From a checkpoint of a small transformer trained on Wikipedia: 37.5M parameters, 8573 steps.
MLP neurons of a small language model. Each row is named by its layer, matrix (up: input weights) and neuron, and shows model dimensions 405-500. Each number is 200 + 30 x the weight over its row's rms, rounded and kept within 0 to 999.
A block is one neuron, or neurons of one layer that tend to fire together. Before each block is what it responds to, as a language model described it from the Wikipedia text at the highest values.

Word-final inflectional suffixes. Suffix pieces completing a split word, mostly -ing on verb stems (manag-ing, stream-ing, design-ing), also -ed, -umes, -its.
L2.up49,218,243,187,202,227,176,222,158,194,192,220,210,185,245,236,183,199,169,196,237,272,256,191,171,247,197,186,175,171,213,203,193,228,204,229,223,203,200,166,175,183,209,213,212,220,218,219,243,166,189,253,207,226,209,191,207,191,223,198,118,187,201,217,204,225,248,192,224,215,178,228,196,178,175,185,209,225,233,170,189,197,206,204,131,266,213,214,183,168,151,223,199,195,185,215,199
L2.up239,203,177,224,182,233,237,171,183,198,171,223,181,252,172,260,219,231,178,227,222,222,219,166,208,260,184,228,184,202,187,228,184,187,174,178,191,167,208,202,198,178,225,231,226,189,160,178,207,235,187,149,186,151,223,184,196,195,186,208,212,259,219,228,257,222,206,192,209,190,219,231,151,192,148,190,187,166,194,209,190,190,231,164,195,202,192,193,148,214,161,243,204,184,204,192,165
L2.up578,203,238,209,265,208,185,246,166,126,194,211,159,203,238,208,209,214,204,173,165,218,224,230,293,189,166,145,254,180,193,170,193,214,281,183,205,157,192,239,139,214,175,197,176,180,205,229,210,241,182,222,140,238,202,239,197,178,219,255,166,163,169,204,218,197,183,211,196,193,233,217,187,191,199,178,192,167,198,157,227,160,191,186,177,182,213,188,227,186,188,215,235,178,231,215,169
L2.up775,185,207,176,186,180,206,262,221,229,208,191,202,184,183,224,263,199,205,217,176,231,212,210,228,177,146,184,198,212,150,171,214,256,194,224,218,172,179,225,192,249,194,159,221,168,222,224,224,169,202,185,149,242,166,172,171,227,214,220,177,226,172,229,191,250,202,168,194,219,253,240,181,164,202,270,197,198,205,126,208,191,120,169,180,160,231,186,190,154,190,183,181,162,181,204,139
L2.up1302,157,218,194,244,261,189,245,148,173,207,223,215,247,227,145,197,194,243,215,210,193,221,258,258,195,254,217,183,175,243,172,214,175,189,177,196,165,200,250,178,199,197,192,157,171,190,232,195,220,151,230,180,212,221,166,190,186,214,231,172,215,197,184,213,201,224,231,204,236,166,223,212,221,204,159,184,238,198,223,200,250,200,178,180,191,234,252,190,218,221,135,239,201,225,201,196
L2.up1556,244,235,188,223,234,176,181,172,231,218,236,222,187,197,165,213,218,211,200,191,206,187,177,182,275,185,229,214,168,162,215,221,239,215,192,183,200,189,183,241,179,185,185,189,206,171,161,300,202,185,228,168,233,166,200,171,220,184,215,272,170,202,247,196,215,217,97,232,267,159,228,192,171,186,123,216,216,206,178,233,138,207,223,151,229,166,209,185,231,200,215,205,169,183,200,143
L2.up1865,228,168,229,200,204,232,199,203,173,205,168,164,139,195,203,221,156,229,193,203,204,192,214,197,223,169,219,234,220,210,166,221,214,203,222,171,233,178,253,243,205,216,207,287,154,166,175,178,248,233,205,186,261,174,216,159,172,194,189,178,189,197,274,183,233,206,177,249,254,259,222,183,200,228,233,225,236,218,172,197,205,136,139,165,221,203,229,195,197,203,202,192,219,181,236,163
L2.up1997,243,203,210,241,180,235,193,169,242,193,201,218,237,162,191,176,258,229,156,182,186,213,185,208,159,184,145,180,220,212,214,190,134,247,209,257,213,185,199,175,210,282,214,219,210,199,208,180,221,183,207,221,253,127,204,208,190,192,191,180,210,175,198,231,228,144,201,205,218,174,204,206,189,206,213,203,186,188,205,171,239,221,157,200,207,198,182,216,168,193,177,125,190,184,231,204

Word-completing final subword. Final subword piece that completes a multi-token word, names included, right before punctuation or a function word, e.g. Rout-ledge, reb-els, Dund-ee.
L4.up541,218,166,148,211,154,177,190,200,194,171,150,185,200,217,162,215,166,237,165,245,191,199,198,193,230,199,182,238,182,202,133,203,181,179,209,216,238,188,174,254,215,186,203,163,234,224,191,218,219,167,201,166,188,153,168,204,256,192,219,148,231,200,182,189,229,128,224,258,240,242,246,234,205,249,277,190,206,201,237,216,160,165,215,158,192,188,222,189,226,237,220,181,219,217,167,199
L4.up606,153,179,244,178,235,149,190,184,219,185,186,163,188,180,212,201,243,241,186,186,227,192,186,167,211,155,227,220,174,181,174,203,187,206,176,169,192,155,219,237,194,179,207,176,178,178,197,194,236,167,176,211,188,189,158,175,206,242,234,172,197,182,165,225,262,133,209,236,210,211,209,234,172,180,233,201,240,232,185,185,198,170,186,209,178,188,195,146,210,161,196,178,187,114,207,221

Mid-word fragment "ac". Word-internal subword pieces, above all "ac" after an opening fragment, as in leg-ac-ies, pharm-ac-ist, coel-ac-anth; also et, ar, ient.
L2.up587,189,164,159,222,194,171,215,218,227,253,205,199,213,236,215,137,197,242,199,239,162,217,234,160,133,236,199,170,186,156,185,194,133,169,103,177,238,202,184,185,235,203,196,163,203,206,194,193,207,214,185,145,231,164,157,210,217,246,221,203,222,193,208,193,192,218,187,233,165,166,200,188,216,189,257,213,179,181,209,213,220,173,186,241,176,143,224,215,193,194,205,174,273,216,202,221
L2.up655,220,212,231,242,233,189,173,146,177,239,204,239,185,160,180,199,188,233,196,200,178,191,200,197,146,171,200,210,221,188,148,235,224,232,196,225,195,188,228,243,171,202,192,242,220,216,226,212,218,253,181,171,159,199,191,177,268,201,193,194,234,196,245,198,201,193,172,219,169,251,200,184,249,169,219,176,279,162,224,235,142,209,222,160,209,209,207,171,185,213,211,197,202,201,187,182
L2.up861,224,179,168,236,239,171,222,191,173,160,209,253,230,156,196,178,185,218,160,210,171,284,173,199,218,193,160,229,203,221,265,204,197,119,165,210,217,189,251,193,174,162,208,241,213,183,188,214,152,190,237,210,155,166,220,202,229,211,204,172,254,198,268,236,217,262,144,214,240,188,180,229,175,200,195,195,195,133,248,208,220,200,179,226,105,202,233,205,192,207,196,224,205,178,263,171
L2.up888,193,238,129,185,293,207,237,166,192,208,273,169,175,150,213,213,225,185,197,179,170,218,175,167,227,219,159,191,190,165,197,208,193,212,228,234,164,192,218,176,205,213,224,215,169,205,192,195,182,178,206,193,189,162,199,196,185,147,178,217,233,199,183,132,212,187,189,196,173,226,208,189,193,224,191,190,187,202,246,224,249,162,190,190,195,198,176,101,226,178,208,197,222,198,139,196
L2.up980,203,134,206,199,184,198,263,189,312,220,196,179,157,162,238,152,215,207,199,215,214,195,229,262,191,180,197,207,184,166,214,191,205,166,166,143,186,195,213,193,227,165,231,216,167,234,210,212,210,246,162,207,148,192,205,172,250,238,233,181,207,215,147,178,193,207,201,237,203,226,242,227,245,196,233,209,179,122,184,199,161,237,199,236,145,179,217,208,210,163,199,195,225,165,149,158
L2.up1015,199,200,217,212,184,160,181,216,192,209,202,206,178,167,250,211,200,175,172,239,180,206,176,200,179,238,224,193,221,207,240,242,222,207,214,203,238,199,216,196,187,247,198,202,170,176,185,217,231,227,198,164,233,174,219,177,199,217,188,210,203,205,181,207,211,203,205,194,215,181,219,162,198,205,218,268,218,154,179,182,166,196,202,157,116,245,167,193,236,274,213,228,150,176,189,205
L2.up1032,230,120,159,231,171,234,239,236,167,190,192,213,168,215,178,198,169,244,206,250,169,178,222,189,230,233,160,231,233,199,215,190,203,257,200,255,205,187,210,198,173,173,201,193,147,195,201,228,209,238,217,199,199,196,208,200,178,192,259,183,186,194,223,176,222,189,173,237,225,190,210,195,228,128,180,180,273,198,164,223,177,211,204,225,188,136,222,183,214,246,213,235,227,248,145,193
L2.up1406,193,173,190,208,238,181,189,207,201,162,204,170,214,209,269,178,217,179,162,191,200,187,249,235,196,184,135,246,142,237,189,213,184,212,181,213,222,192,217,228,211,230,244,236,174,170,131,233,161,183,176,151,179,152,209,198,238,198,216,184,209,188,186,188,222,258,193,212,174,205,230,176,222,219,194,222,182,146,221,164,112,207,181,188,164,238,270,178,199,148,195,162,236,189,257,191

Noun-completing suffix pieces. Final word-piece completing a multi-token noun, often plural, such as -ings in hearings or Beginnings, -its in benefits, -ure in Structure.
L6.up84,182,203,203,225,206,232,214,152,205,167,208,204,209,195,213,213,193,185,226,219,210,255,169,196,210,185,209,170,181,175,198,181,206,188,233,236,186,167,208,175,190,205,216,138,204,231,189,194,242,177,193,192,201,213,151,177,233,244,190,150,189,217,207,222,214,165,183,188,241,193,165,195,192,193,247,198,202,223,217,183,226,166,190,162,219,195,172,231,206,226,201,187,168,182,219,264
L6.up200,170,166,188,225,232,235,232,265,248,195,243,254,203,179,226,192,170,232,191,222,226,244,130,187,186,170,174,240,197,227,201,226,205,195,190,224,211,191,140,162,211,187,221,189,176,218,128,205,167,248,166,206,167,152,174,163,212,253,180,173,209,202,212,203,209,137,198,194,203,206,192,197,135,259,231,184,154,193,211,231,245,136,199,150,186,138,195,201,185,223,163,144,164,171,208,209
L6.up468,187,220,164,215,247,197,213,199,200,224,191,243,248,158,188,178,214,264,199,170,156,227,198,186,162,144,205,258,190,197,172,241,178,125,240,229,168,195,155,216,156,205,154,156,176,192,126,181,259,224,195,178,192,206,177,181,225,177,196,156,282,200,175,182,172,153,245,198,217,198,228,209,182,220,217,176,240,234,153,124,210,185,170,157,171,196,274,178,206,196,221,204,179,154,215,234
L6.up951,167,170,204,199,230,241,245,181,171,194,188,258,193,190,225,127,234,207,183,220,179,266,189,224,184,205,234,164,172,227,186,165,218,163,188,226,178,166,195,236,175,171,204,174,181,171,232,161,210,225,168,212,249,238,147,190,213,211,209,206,176,231,227,243,177,137,191,235,221,192,195,210,222,198,181,169,188,163,192,182,231,121,207,158,215,227,210,208,157,231,157,189,174,185,166,242

Main verb completion. Fires on the token that completes a main verb, often its ending, right after a subject or to, e.g. enl-arge, destro-ys, haul-ed, to develop.
L6.up702,211,196,154,185,199,213,207,209,166,215,226,204,175,167,168,228,235,165,249,159,183,274,237,187,190,208,269,236,208,203,206,175,199,201,202,215,177,195,173,229,176,226,234,178,172,171,208,214,247,207,210,172,199,228,193,261,216,176,224,182,204,180,191,202,199,214,179,192,212,184,240,238,196,239,218,201,250,193,193,202,194,225,252,157,143,221,216,215,145,208,160,206,212,195,181,223
L6.up706,195,192,151,199,162,172,235,188,224,223,195,182,223,180,148,234,259,227,241,220,177,221,195,141,238,255,231,206,177,135,180,217,165,183,225,141,250,193,230,203,205,277,220,182,172,191,165,240,189,212,209,187,201,216,175,249,239,187,274,155,216,165,196,215,214,168,157,235,245,195,223,257,198,211,178,186,237,164,269,191,201,195,212,156,177,163,184,187,217,170,182,147,162,190,180,207
L6.up1240,197,243,183,211,256,182,180,182,184,219,186,170,191,192,195,213,216,177,207,200,153,190,239,157,176,215,214,176,191,165,192,222,125,177,197,205,192,168,212,197,195,240,201,180,148,176,191,231,181,159,201,172,187,207,201,241,189,189,221,206,237,185,186,173,226,172,239,214,229,180,188,216,172,242,209,148,270,163,213,200,210,241,273,134,145,189,190,162,158,234,176,162,190,208,216,167
L6.up1819,189,199,224,216,211,202,202,228,211,224,190,172,203,210,211,216,221,230,199,157,126,206,212,154,189,233,221,229,206,189,198,242,155,167,246,222,250,194,121,220,216,229,256,169,174,149,185,253,203,180,221,174,229,194,181,214,244,146,203,225,254,162,190,180,204,220,234,170,243,172,239,215,183,233,244,147,205,136,249,163,185,207,246,197,205,206,184,195,161,216,206,192,208,233,201,217

Activity verbs in biographies. Verbs that begin an action a person takes in biographical narrative, mainly the -ing suffix of split gerunds (promoting, managing, Teaming) and past verbs after he/they (joined, began, founded).
L4.up196,168,174,191,300,186,176,203,261,215,250,221,191,192,183,185,223,168,230,220,198,185,239,235,176,186,196,241,154,229,203,194,157,216,170,224,197,239,186,151,190,167,200,132,164,182,204,188,211,181,170,231,179,165,200,218,182,196,226,215,209,200,185,260,210,225,200,210,265,226,205,184,209,217,223,220,224,208,236,197,207,178,165,229,231,187,181,231,155,155,163,157,161,188,156,211,189
L4.up1578,197,239,135,208,187,272,156,252,152,234,163,211,174,233,227,167,224,177,159,206,187,227,203,216,189,188,213,180,163,238,248,218,187,193,200,227,206,184,201,177,188,189,150,163,195,214,181,171,216,203,227,228,207,243,237,207,221,207,191,152,198,130,223,189,221,110,179,244,206,201,160,223,173,217,192,200,183,210,203,201,225,189,234,205,176,181,214,185,197,211,176,149,201,145,190,206